config = dict(
    lr_mult_o=0.673,
    lr_mult_up=1.04,
    max_grad_norm=1.0,
)
MLP neurons of a small language model. Each row is named by its layer, matrix (gate and up: input weights) and neuron, and shows model dimensions 112-175. Each number is 128 + 24 x the weight over its row's rms, rounded and kept within 0 to 255. A neuron's up and down rows have the sign that makes its largest values positive.
After each neuron's rows, "fires in" lists the words (lower case) most often at its 100 highest values on Wikipedia text that the model never trained on.

L3.gate186 [143 108  98 148 155 123  97  96 141  95 110 185  60 131 149  98 132 134 126 112 102 125 112  96 120 124 137 134  85 136 110 166 135 141 157 116 134 113 151 118 136 124 143 138 110 101 100 142  82 123 106 146 152 149 124 131  96 100 131 151 132 117 105 156]
L3.up186 [138 118 102 150 127 104 125 140 137 109 140 156 103  97 155  70 150 127 102 131 153 139 135 142 114 117 127 114  89 142 134 140 134 149 156 139 152 130 173 113 137 128 156 122 124 104 127 121  77 120 124 108 129 179 107 129 108  99 132 119 119 149 107 183]
fires in: "for", "et", "enemy"

L3.gate553 [116  85 164 168 117 160 144  96 135 131 131 127 133  83  83 129 130  98 143 131 161  69 166 148 178 127  95 137 115 117 147  99  95 116 111 154 177 166 121 144 165 126 135 122 139 128 143 139 113 104 114 173 125 130  76  96 161 109 129 155 111 146 115 130]
L3.up553 [132  89 137 110 112 160 110 112 138 128 153 145 120  83  89 138 160 126 154 143 145 109 138 144 153 145  99 157 119 149 161 108 143 146 139 132 143 146 139 133  91 114 153 107 159 107 114 193 136 137 119 155 146  72 114 132 158 145 146 119 112  97 120 122]
fires in: "award", "awards", "actress", "reception", "act"

L10.gate258 [117 122 127 155 147 111 110 131 126 111 126 117 147  92 103 122 166 127 114 136 118  98 128 127 104 127 109 126 134 107  95 102 136 151  80 103 123 112 118 165  91 123 124 138 158 127 192 119 157 140 135 107 123  93 139 119 162  99 141 112 105 123 152 108]
L10.up258 [129 176 130 113 132 126 128 117 133  82 122 107 128 115 105  88 146  99 160 124 108  66 112 121 117 119  99 105 138 139 110  93 121 135 131 126 153 153  71 119 129 121 102 144 164 149 114 158 105 101 131 151 123 105 184 185 157 138  98 177 104 164  90  81]
fires in: "he"

L2.gate619 [147 145 156 111 113 128 120 139 162 130  82 107 112 107 137 128 100 133 165 174  96 180 147 108 126 110 129 137  98 169 128 114 125 117 115 121 145  88 123 103 131 103 153 128 143 125  89 120 134 123  79 108 135 116  88 106 183 126 108 123 133 105 108 138]
L2.up619 [122 132 142 141 107 167 106  96 121 103 157 151 103  88 128  90 104 140 113 137  96 134 153 122 112 131 113  79 122 115  97  95 169 103 125 112 120 102 125 110 148  95 143 134 139 142 110 119  42 135  94 118 117 179 144 138 162 142 143 165 112 157 116 140]
fires in: "with", "under", "addition", "by", "use"

L10.gate617 [115 155 172 110  89 151 142 128 118 140  89 150 108  98 140  92 132 122 122  92  99 114 115 109 133 152 100 143 157 140 113 125  83 123 150 120 156  93 146 137 135 150 143 160 106 124 139 152 136 109 128 143 111  97 129 130 161 111 131 202 135 132 135 101]
L10.up617 [102 130  92 118  90 129 145 139 129 124 127  99 136 159 151 105 158 179 138 136 141 108 133  99 107 104  99  70 134  96 127 181  81 106 131 162 166 152 122  72 122 129  96 156 131 136 157 141 124 125 163 132 143 133 139 195 149 110 122 135 104 128 165 133]
fires in: "also", "began", "has", "continued", "had", "started"

L2.gate369 [141 118 125  92 135 116 143 136 141 116 129  96 112 126 128 106 104  99  90 155 107 103 154 125 102 168 145 102 122  89 100 120 146 115 108 118 158 133 113 150 125  89 125 115 141 109 130 120  71 128 132 146 132 174 144 110 130 136 163  97 164  77 146 151]
L2.up369 [142 166 135 146 106 109 134 175 153  83 112 127 127 148 110 110  90 111 104 155 123 103 182 130 116 103 144  72 141 121 107 112 123 148 122 137 177 104 133 154 118  92 125 133 143 121 105 128 143 148 146 169 106 107 162 135 158 111 137 133 140 116 103 123]
fires in: "while", "after", "however", "as", "continued"

L2.gate597 [143 125 111 125 149  82  96 121 171 117 141 202 143 157 100 137 116  98 125 119  73 172 125 129 120 137 102 105 149 118 109 158 152 116 108  85 103  96 156 143 115 175 104 122  92  89 121 108 115 156 109 151 143 129 141 171 136 144  98 132 125 128 133 117]
L2.up597 [135 166 131 168 124 128 153 132 135 124 135 146  99 128 145 116 161 104 136 182 107 127 151 135 112 124 125 135 120 153 110 111  97 148 144 139 179  95 133 152 120 123 154 130 199 124 129 138 131 110 147 131 145 121 120 159 135 115  85 164 121 147 127 115]
fires in: "born", "major", "to", "personal", "aguilar"

L3.gate229 [104 145 109  92 103 121  90 160 122 165 109 127 119 110 144 144 154 112 123 140 127 125 103 143 132 177 113 127 144  78 142 136  87 181 124 101 112  97 124  89 106 112 139 126 139 120 133 136 129 184 108 106 156 130 140 167 145  79 123 150 139 142  95 115]
L3.up229 [111 166 116  92  97 111 107 119 154  98  97 121 114 174 147 106 156 134 167 101 141 124  85 106  85 119 132 131 119 122 142 141 132 166 125 127  87 118  66 107 127 138 167  98 114 111 112 131 146 142  93 131 139 151 168 149 146 113 147 118 134 111 123 149]
fires in: "the", "with", "for", "by", "clade"

L3.gate363 [118  92 120 161 122 110  83 142 187 119 140 135 156 106 149 141 134 138 110 129 113 132 122 130 125 105 154 129 107 114 104 132 154 125 137 158 166 146 103 154 185 150 111 168 110 119  95 133 145  84 136 124  93 116 123 139 123  76 138 110 161 115 112 108]
L3.up363 [ 88 107 114 142 127 169  61 158 132 172 144 159 108 117 136 107  98 160 113  85 143 127 112 128 167  93 195 120 162 140  66 134 125 143 154 137 153 137 111  98 136 105 108 148 103 131 133 136 177 127 115 158 134 116 106 121 101 113 102 135 142 118  98 120]
fires in: "had", "has", "were", "its", "her", "police"

L3.gate56 [104 135 151  86 130 112 147 155 112 139 133 122 125 111 171 113 100 148 147 154 107 122 111 129 160 146 119 143 133 130 124  84 130 126 140 119 168 110 117 153 142 126  95 109 123  79 105 154 101  89 148 100 144 131 107 152 139 141 140  93 203 171 144  98]
L3.up56 [129 140 135 118 115 130  87 119  80 147 123 133 125 180 146 136 133  73 117 167 105 147 129 139 117 115 131 113 153 113 117 142 137 133 152 142 138  99 160 126 138 150 139 108 171 106 142 147 124  99  99 146 164  91 130  94 139  99 101 123 179 100 162  98]
fires in: "is", "was", "will", "next", "last"

L3.gate532 [ 98 158 134 115 109 173 136  99  91 161 157 138 112 143 137 109 120 145 139 137 136 114 144 144 122 102 163  96 147 135 122 108 172 137 128 109 169 115 115 114 105 137 141 157  74 111 157 150 139 106 101 122 157 115 140 128 145 111 187  99 149  62 146 135]
L3.up532 [102 188  90 123 120 167 124 115 127 129 112 156 145  99  92 142 163 135 100 113  76 110 110 142 102 133 113  55 113 131 130 169 150 121 133 103  96 104 101 109 129 127 120  94 112 136 154 129 117 142 152 136 138 146 161 153 149 123 138 115 135 137 140 142]
fires in: "on", "with", "one", "top"

L2.gate1 [119 100 121 125 133 127 144 134 156 141 154 147 172 119 121 152 112  94 166 174 133 157 130 107 127  74 145 171 138 108 156 138 122 112 142 139 140 146 112 134 160 135 141 111 120 132 132 132 156 136  89 118 103  91  90  78 143 105 133 141 126 146 131 122]
L2.up1 [129 109  99 108 177 152 146 148 142  98 156 141 144 157 117 110 100 139 113 143 158 126 147  98  81 124 123 124 142 110 143 144 130 117 126 112 138  91 135 142 153 117 150 104 126 138 138 163 159  84 126 122 126  73 151 124 139  80 129 139 108 140 112 168]
fires in: "her", "its", "isbn", "his", "album"

L3.gate600 [134 121 157 143 117 141 103 160 130  89 129 138 153 138 126 128 130 124 164 143 136 105 156 126  98 118 118 132 115 147 133 118 154 114 123 154 100  86 125 103  72 148  93 127 151 120 103 125 113 141 126 153 143 109 133 156  99  88 107 119  96  80  89 120]
L3.up600 [122 149 141 144 140 149 128 131 108 112 148  97 109 104 116 139 153 100  92 104 147 151  95 100 124 125 144 137 132 142  75 111 141 135 172 163 109 105 112 140 104 137 142 113 176  97 103 117 163  82 137 125  91  59 133 138  95 104 108  86 156 128 154 117]
fires in: "them", "not", "came", "come", "spirit"

L3.gate342 [172 147 138 150 104 109  89 144 150 160 105  95 120 122 136 122 125 112 106 125 143 141 134  98 116 142 159 117 147 156 133 135 132 101 140 104 127 138 132 122 171  82 138 134 143 145 141 170 145 149 131 142 161 117  98 170 102 151 171 141 123 113 150 118]
L3.up342 [ 89 156 103 122 146 133 138 143 148  85 147 153 154 127 121 127 162 115  99  67 126 116 167  74  85 169 120 129  95 122  72 123 105  94  95 109 116 154 145 137 155  88 150 122 116 123 124 144 138 158 117 124 164 105 118 130 126 160 126 132  69 157 128 148]
fires in: "in", "the", "goal", "not", "offensive"

L3.gate340 [ 91 141 169 116 146 131 149 100 140 151 147 131 128 140 161 135 150 140  92 138  93 184 134 119 102 133 133 116 139 119 110 118 150 142  89 145 115 103 172 125 128 147 103 125 118 130 169 110 130 101 126 176 105 146 124  91 102 124  90 146 151 123  90 139]
L3.up340 [152 160  84 122  93 138 108 142 127 144 135 117 122 106 111 149 141 144  87 162 133 182 143 112  93 135 123 103 135 105 127  88 149 141  77 151 127 148 156 131 113  96 134 130 151 151 167 122 150 105 129 146 131 130 136 160  94 129 166 162 134 143 102 157]
fires in: "to", "tower", "code"

L9.gate119 [136 157 110 149 100 156 143 111 123 159 103 125 136 158  87 190 131 136 156 139 143 125 143 118 128 143 151 154 161 109 131 147 117 150 107 127 115 122 116  84 160 180  83 150 150 153 126 144 128 111 149 160 123 163  71 120 139 122  87  87  87 123 107 136]
L9.up119 [111 149 168 111  95  85 134 153 136 135 144 120 136 127 120 166 173 171 152 165 141 149 119 114 118 144 122 168 126 130 114 128 141  92 135 162 147 131  76 102  97  73 149  92 166 170 144 181 129 120 142 107 120 112 111 111 160 145 128 135  99 102 142 160]
fires in: "and", "a", "website", "an", "to"

L8.gate445 [145 135 121 130 151 182  73 139 131 128 129 148 120 132 172 103  97 123 124  84 109 121  99 166 127 155 129 155 107  95 154 130 112 148 167 117 125 140 110  98 110 167  92 142 148 146 152 120 116  89 160 164 112 123 125 117 143 106 133 126 145 114 121 130]
L8.up445 [145 130 127 112 133 109 115 157 121 107 114 164 130 117 124 109 109 128 147 167 124 103 106  93 126 115 103 138 118 161 158 131 115 135  92 132 145 102  75 134 115  80 115 125 166 110 154 192 128 134 110 119  66 155 130 140 119  80 133  94 150  87 130 124]
fires in: "is", "with", "have", "was", "had", "has"

L3.gate113 [120 158 164 107 135 127 159 126 152 131 165 133  75  80 115  81 145 116 116 185 109 123 115 103 133 110 108 147 147 112 119 119 163 135 117 124 184 109 134 146 127  82 125 187 153 156 115  98 121 123  89  99 125 122 129 115 153  80 150 155 175 164 114 111]
L3.up113 [124 126 116 100 164  95 101 111 140 167 115 151 105 108 109 132 161 124  84 150 116 131 121 137 174 108 174 117 131  59 184 118 151 164 102 121 107 123 134  90  79 135 185 133 128 127 116 140 174 157 109 122 112 124 109 192 118 117 136 148 139 129 111 122]
fires in: "a", "the", "in", "its", "an"

L3.gate148 [130 128 112 124 125 131 128 111  75 113 112 192 149 143 131 141 148 118  95 115 146 113 112 140 132 120  92 110 142 142 184 157 133 103 113 140  95 117 135 130 127 162 122 117 141 146 151  90 105 159 174 131 134 124  87 113 138 136 123 139 160 131 190 134]
L3.up148 [135 137 126 110 123 130 102 100 142  92 111 162 103 116 122 109 148 138 105 136 123 154 163 127 100 141 105  86 119 143 154 152 136 123 118 126 106  95 102 119 128 187 130  99 100  75 156 136 128 128 158 138 104 147 105 129 134 150 157 135 150 147 195 147]
fires in: "on", "the", "at", "op"

L2.gate426 [112 170 122  81  63  82 118 112 136 124 144 106 130  87  95 147 105 132 138 122 108 151 108 142 125 141  89 131 133  81 130 144 177 116 107 113 136 109 142 120 132 118 133 112  93 105 146 111 117 121 136 156 137 166 151 153 167 133 111 118 128 122  89 162]
L2.up426 [168 149 155 139 146 129 112 120 138  94 118 126 152 131 122 118 123 123  97 105 134 104 155 152 111 151 136 110 118 122 129 128  94 153 112  97 156 132  69 130 111  96 116 123 107 151 136 135 121 137 127 179  89 180 111 136  94 151 158 110 115 131  96 131]
fires in: "between", "side", "on", "both", "the", "by"

L2.gate504 [124  79 112 150 104 159 123 105 139 105 124 164 145 146 120 145 138 130 116 170 125 161 126 131 100  91 140 155 109 118 105 168 112 128 145 118 135  77 119 112  93 143  72 141  92 120 118 122  98 156 112 151 108 128 134 149 166 131 156 145 109 112 158 131]
L2.up504 [147 122 138 115  90  83 131 100 159 112 129 138 194  97 142 118 170 118 106 118 122 157 136 119 151  60 123 110 145 113  87 147 150 176 120 103 127 128 106  97 157 136 124 164 149 131  79  95 149 143 127 156 146 106 142  99 121 119 121 101 120 148 124 145]
fires in: "the", "also", "for", "to", "he", "despite"

L9.gate115 [126 157 132 146  99 145 144 121 105 135 155 132 127 107 133 153 130 107  84 143  76 203 131 116 102 101 139 133 124 147 137 122 154 134 157 109 157 126 101 121 102 100 101 144  71 120 156 127 188 107 149 130 164 121 125 164 147 155  95 129 123 141 122  96]
L9.up115 [153 118  92 135 120 159 153 105 175  97 128 111 146 120 158 150 151 164 143 154  80 171  91  88  85 120 142  97 149 164 168 116 125 143 101 141  87  67 110 136 177 102 121 134 127 105 130 135 150 139 156 103 104 147 163 152 145 108  93 142 119  92  99 143]
fires in: "to", "too"

L3.gate236 [100 141 114 148 127 170 137 107 103  81 118 124 163  80  99 107 131 140 142  92 165 109 132 135 201 132 111 135 124 104 116 158 132 132 154 141 134 165 135 115  82 122 120 161 157 168 127 121 138  70 132 166 126 127 120 138 113 125 107 128 119 138 111 145]
L3.up236 [132 138 125 161 170 180 102 154 119 121  94 152 149 103  89 148 123 103 131 105 145 116 103 109 134 136 116 138 159 118 112 124 154 133 112 111 154 103 164 117 105 114 101 108 128 135 105 123 154 111 176 144 104 110 144 177 118 159 108 123 153  83 147 128]
fires in: "the", "but", "whose", "its", "when"

L3.gate294 [108 108 133  97 125 192 119  99 137  89 102  98 162 128 161  98 121 123 133 112 130 122  94 169 125 120 135 153 144 109 107 162 118 119 124 114 127 153 121  73 127 142 151 139  80 131  97 157 141 102 121 161 148 197 164  99 129 164 136 155 121 147 155 188]
L3.up294 [129 141 121 105 158 149 142 150 161  96 153 132 155 117 173 104 121 154  88 125 127 143  97 120 127 104 106 140 125  98 109 159 138 101 121 172  88 127 170  75 114 121 123 173 140  78  89 145 134  92  72 131 104 170 130 145 131 164 130 133  96 170 113 154]
fires in: "used", "known", "stated", "worked", "for"

L2.gate267 [155 129 150 148 131  99 115 105 142 157  93 131 103 100 120 133 114  88  97 154 146 104 161 165  98 114 113 150  87  99 143 130 120 133 109 124 149 102  86 109 220 120 100 117 114 133 137 175  90 125 150 113 116 127  91 119 142 139 102 170 166 140 139 114]
L2.up267 [147 130 131  94 118 151 103 135 134 115  79 122 156 136 130 159 118 112  99 120 113 123 124 129 111  89  93 144 111 122 137 121 137 108 132 141 112 112  95 119 164 119 126  96 108 112 108 152 112 123 112 132 165 139  70  98 138  99 132 122 155 179 135 134]
fires in: "on"

L3.gate228 [ 94  69 171 131 138  95 102 158 135 156 161 130 163 149  90 140 136 171 121 140  95 114 119 126 103 175 127 122 152 134 155 180 128 127 120  90 135 119 128 116 137 102 150 157 107 103  92 156 117 133 133 120 135 131 126 148 112  95 165 157 150 142 112 138]
L3.up228 [117 169  93 138 135 159 107 142 101 104 142 108 138 191 110 143 103 149 108 150 116 160 149 134 188 138 147 107 128 128 100 111 131 156 140 147 106 166 109 157 149 141 114  98 127 128 133 129 142 156 101  80  90 139  87 147 137  97 128 125  87 146 150 133]
fires in: "in", "the", "professional", "congressional", "nacionalista", "public"

L2.gate633 [118  84 143 117 124 123 109 109  73 153  83 118 112  78 151  71 123 159 145 139  98 164  95 150 138 127 145 120  61 159 106 164 144 106 127 119 120 150  91 115 150 119 160 162 147 168 148 148 128 110 112 103 114  87 152  89 127  78 131 127 145 145  94 146]
L2.up633 [129  86 141 149 109 124 114  97 112 142  97 117  85 106 171 103 150  75 133 132 100 127 119 147 130 147 121 125 109 147 114 177 128 127 141 113 147  99  97 130 120 120  92 115 142 137 154 140 151 113 144 135 131  93 175 132 103 112 147 110 128 129  98 139]
fires in: "be", "been", "was"

L2.gate505 [142 143 131 121 114 136 129 117 159 134 165 113 100  93  96 107 130 125 125  99 127 112 110 115 106 143 118 154 108 100 153 128 116 130  81  86 151 125 123 118  85 117 105 133 123 118 139 140 145 131 171 178 142  89 108 184 155 136 105 122 150 133 132 106]
L2.up505 [118 123 112 101 133 129 153 129 171 163 163 117 128 101 158 141 140  86 124  94 131 113 105 106 135 113 120 145 155 113 111 134 134 165 146 111 142 111 132 153  71  93 180 148 112  93 152 148 132 107 152 146 181 110 108 104 107 165 127 101 143 126 129 118]
fires in: "not", "t", "also", "helped", "them", "help"

L5.gate369 [184 146 109 128 142 153  73  61  93 144 109 107 122 151 140  97 105 112 148 103  84 107 104 145 106 106 161 134 107 112 124 111 160 109 140 180 135 153 119 118 145 135 153 112 162 100 116 134 116 102 144 111 155 119 140 116 118 117 160 116 153 101 129 155]
L5.up369 [140 138  98 115 127 133 125  92  89 128 123 127 127 107 120  89 115 189 122 156 150 117  83 138 132 126 189 114 107  75 118 119 126 121 102 138 139 148 140 105 144 129 173 160 195 139 133 105 133 161 130 108 154 137 111 137 134 119 126 124 175 101 112 125]
fires in: "as", "was", "is"

L3.gate298 [119 149 123 132  76 191 155 163 150 118 100 152 140  99 150 132 127 129 151 127 111  98  97 117 164 106 122 141 120 158 148 139 118 158 134 145 117 139 128 101  94 138 169 140 192 139 132 127 136 105 140 130 129 125 111 127 118 129 102 143  98 183 115 155]
L3.up298 [153 119 109 118  92 133 143 136 147  98 114 115 156 148 137 133  94 105 128  93 111 154 160 127 157 154 152 113 105  82 149 114 135 171 200 113 115 153 109 123 102 147  96  94 164 157 119 106 151 135 146 145 125 104 127 132 149 148 121  91 121 140 138 122]
fires in: "which", "railway", "military", "urban", "new"

L3.gate181 [113 107 154 122  71 159  97 107 125 112 159 118 178 160 113  82 140 117  94 100 149 149  99 146 127 124 117 134 147 111 139 101 117 181 148 125 150 132 107 122 110 123 146 138 107 149 120 139 128 159 130 135 104 141 113 155 105 103  64 157 108 114 105 105]
L3.up181 [114  93 131 131 134 150 113  91 147 122 155 139 132 110 113 112 152 118 110 128 154 109 162 139 110 144 108 139 115 118  93 122 168 153 145 131 134 129 115 158 132 103 130 162 115 136 123 102 152  88 125 115  91 115 117 128  96 134 121 167  97 101 146 144]
fires in: "after", "without", "the", "to", "following", "in"

L3.gate475 [122 148  89 119 103 126 142 111  52 129 150 123 144 134 147 108 127 134 176 102  84 144  95 103 117 138 152 143 140 162 145 129 105 116 135  97 120 153 131 110 146 137 108  91 128 102 147 134 126 137 155 159 171 150 148 125 130  86 112 103 178 149 112 115]
L3.up475 [127  86  81 100 157  80 158  87 132 143 112  91 127 111 104 154 126 106 156 123 106 145  86 139  89 166 139 155 108 172 116 141 108 119 169  97 152  97 123 127 137 111 146  93 164 127 116 157 118 120 132 149 174 135 120 150 128  97 109 125 140 113 122 134]
fires in: "is", "not", "was", "are"

L2.gate393 [111 129 151 150 126 106 156 146 145 104  92 137 144 179 148 130 114 127 145 133 110 117 133 110 145 109 128  75 114 129 109 160 105 156 162 153 170 119  97 110 157 118 149 104 173 133 130 176  89 141 154 135 177 110 112 139 151 164 112 112  82 135 147 149]
L2.up393 [146 134 121 100 153 140 102 175 141 132  53 103 120 110 123 134 124 105 137 123 138 129  93 128 140 149  83 147 150 144 174 123 120 115 123 125 116 153 134 118 147 132 141 101  73 120 117 129  78 126 134 107 123 105 109 129 108 160 135 158 150 102 171 153]
fires in: "on", "nations", "consecutive"

L2.gate378 [116 175 108 103 141 136  99  94 112 110  90 111 143 102 119  88 138 153 108 165 147 157 138 103  80  96 140 113 103 137 138 172 137 127  90 120 109 136  83 144 143 148 140 116 134 105  87 133 112 116 134 103 126 124 116 101 164 122  76 117 143 121 139 118]
L2.up378 [119 121 114 116 116  94 118 111 140 122 124 139 139 113 120 123 138 140  83 138 131 145 112 114  82 105 111 129  84 129 172 192 130 111 101  95 123 120  76 110 149 129  87 112  89  86 116 143  97 150  96 138 159 149 175 123 143 125  81 137 132 113 120 147]
fires in: "for", "forest", "forests"

L2.gate161 [129 127 108 108 110 148 137 152 155 117 129 100 121 153 124 175 146 131 107 142 172  89 135  98 163 106 117 100 128 147 114  54 134 168 173 107 138 124 144 144  68 124 133 177  80 119 140 138 133 113 100 146 158 106 147 162 106 125 130 126 109  65 125 143]
L2.up161 [119 103 130 127 135  88 148 122  99 168 139 103 130 126 130 115 118 123 133 108 142 142 122 164 120 172  97 140  82 129 130 168 118 130 142 128 111 134 126 142 138 160 143 140 109 137 151 154 136 120 153 179 133 120 113 158 124 121 104 191 116  93 138 122]
fires in: "as", "including", "like", "include", "source", "venue"

L10.gate126 [160 151 132 137  99 111  97 116  82 111 127 148 142 142 131  89 137 111  91 157  97 105 113 171 133 137 142 111 140 102  86 114 135 134 126 125 130 140 117 117 119 136 140 139 141  87 128 157 142 138 133 160 110 108 155 122 150 120 108  97 121 159 154 122]
L10.up126 [144 149 158  99  94 161  74 155 123  97 171 125 117 114 102  96 134 114 139 117  66 139 139 123 120 155 139 147 143  86 115 151 121 109 122 116 135 137 158 119 159 162 131 126 139 134 113 118 153 114 140 126 107 118 190 165 136 101 145 109 125 121 163  77]
fires in: "he", "was", "had", "to", "previously"

L2.gate186 [ 94 157 159 138 128 138 140  68 127 131 120  88 115 109 124 129  83 129 136 156 119 122 130 147 144 139  89 103 111  97 113 148 109 121 144 124 148 153 194 152  99 166 166 108 162  92 113 121 125 110 132 123 158 134 102 152 130 147 163  98 142 120 103 153]
L2.up186 [ 96 112 133 109 147 148 160 130 103 100 107 130  80 133 108 122 142 135 107 182 118 111 126 158 166 126 118 100  76 146 143 160 127 130 151 142 130 129  98 156 143 147 175 147 134 123 161 150 148 131 134 133 143 103 141 115 106 123 139 141 146 151 150 138]
fires in: "award", "received", "awards", "won", "awarded"

L8.gate99 [181 151 125 136 109 141 140 134 124 108  99 111 117 154 124  84 142 149  99 103 106 131 138 112 108 108 143 174 168 126 136 141 106 150 149 121 166 110 140 119 161 109 129 144 144 145  82 102 168 117 139 146 125 138 111 146 146 148 144 122 143  83 140 143]
L8.up99 [161 119 138 136 139 128  87 121 116 122 120 139 162 106 115 103 122 100 109 109  88 153 136 133 162 127 131 151 138 102 124 133 119 119 157 147 135  87 126 142 141 120  97 117 129 104 136 138 104 139 122 162 135 161 198 156 181 122 112 122 153 132 133 119]
fires in: "was", "had", "could", "and", "but"

L2.gate520 [149  83 169 130  97 134 146 117 148 107 143 138 147 148  96  92 149 130 193 144 127 152 113 143 118 189 146 114 131 125 106 132 115 148  97  84 126 107 144 143 187 118 134 122 114 142 112 122 146 113 163 123 144 101  97 130 105  99 139 132 132  93 102 139]
L2.up520 [116 101 142 155 131 120 151 116 135 126 138 117  96 138 103 127 128 146 171 107 126 147 109 114 118 158  98 100 148 157 125 166 163 122 125 153  63 110 132 124 112 111 133 135 102  92 157 182 166 154 148 115 137  80  99 130 148 136 153 138 162  48 137 136]
fires in: "a", "the", "an", "bringing"

L10.gate90 [ 95 180 130 143 141 115 119 116 153 119 118  92 144 129 135 133  95 143 155 129 142 122 134 143 110 124 113 109 155 149 140 127 150 164 111 139 138 139  92  97 104 115  95 131 126 124 102 114  64 107 154 158 138 105 166  85 161 122  79 101 147 101 160 177]
L10.up90 [128 128 138 160 157  84 119 135 137 159  91 142 110 150 153 135 150 116 134 141 118 121 155 158 147  93 127 132 138 158 148 148 182 125 174 158 117  87 137 122 125 111 141 102 112 160 151 111 122 122 128 109  98  78 163 122 160 107 144  98 153 136 102 167]
fires in: "that", "like", "because", "a"

L3.gate389 [151 135 156 133 143 119 110 139  85 152 104 139 133 109 139  58 151 172 123 107 128  81 122 107 173 127 125 133 105 164 114  94 108 164 171 116 161 131 102 140 158 154 123 155 115 107 126 163 134 129 152 138 156 128 156 110 171 144 189 136 123  76 124  96]
L3.up389 [ 95 126 159 111 116 154  97 114  81 121 136 120 104 116 128  87 154 161 142 117  96 121 100 150 120 137 168 121 126 134 146 147  75 148 141 148 133 148 134 144 173 171 132  81 135  85 130 129 139 120 134 127 148 127 172 173 154 116 148 165  92  91 106 140]
fires in: "the", "was", "as", "including", "a"

L3.gate73 [150 124 118 104  98 169 123 134 121  92 127 104 141 101 131  82 136 141 125 105 117 114 163  69 125 134 136 101 135 152 137 174 136 143 150  98 117  94 106 111  96 147 131 187 171 128 130 126  71 192 135  94 123 145 113 158 120 115 133 140 143 108 138 139]
L3.up73 [118 114 113  87 113 118 117 139 122 138  91 157 118 110  81  63  93 137 121 157 158 119 118 129 140  99 171  95 121 148 134 178 144 164 145 119 166  89 146 117 147 159 152 116 132 127 105  99 121 149 159 104 106 164  89 150  97 141 107 132 120 116 168 170]
fires in: "its", "the", "their"

L2.gate123 [115 124 143  77 141 138 164 165 189 103 157 110 127 104  95 106 138 110 132  95 134 115  96 127 137 195 105 113 113 148 142 164 115 110 127 145 147 124 124  91 148 102 117  87 180 165 127 150 123 124 143 157 135 105  92 133 137 118 134 126 171 120 109 140]
L2.up123 [103 116 114 146 147 142 157 156 145 120 106 108 124 119 160 108 138 117 139 115 156  78 106 170 143 131  82  92 126 113 151 115 147 123 123 115 144 124  93 123 182 126 118  57 139 120 113 141  95 121 174 132 107 149 114 114 171 141 135 118 111 106 107 111]
fires in: "however", "while", "but", "and", "career"

L3.gate320 [166 148  96 113 102 167 111 126 151 141 105  98 174 127 154  68 150 130  99 133 133 169 142 131 148 106 140 115 122 147 113 108 122 139 110 129  91 109 123 121 133 133 131 126 111 113 152 128 142 153  95 134 157 122 147 155 138 133 149 148 142  80 119 150]
L3.up320 [171 118 101 121 112 144  88 115 157 182 123 129 130 128 143 105 151 117  72 136 133 171 157 143 108 119 132 114 137 141 131 118 128 113  74  85 105 135 145 114 138 130 153 135 102 143 160 121 150 145 134 164 150 107 132 119 128 132 165 176 131  86 153 115]
fires in: "by", "with", "featuring"

L3.gate125 [145 137 159 150  90 150 118  77 101 142 147 125 107 137 125 145 100 146 125 116 141 102 114  72 110 105 114 142 130 146 141  94 100 157 140 185 149 108 123 140 118  99  99 115 107  91 155 131 128 124 117 141 165 122 139 131 121 140 129 146 119 126 110 133]
L3.up125 [152 114 102 132  77  87 165  91 145 167 121 119  94 135 170 175 144 133 120 160 132 160 164 141 128 114 113  96 139 131 151 126 151 121  72 116 139 113  99 168 134  84 142 152 128 108 108 131 129  99 121 152 153  57 133 138  86 110 114 172 109 116 133 129]
fires in: "the", "on", "about", "to"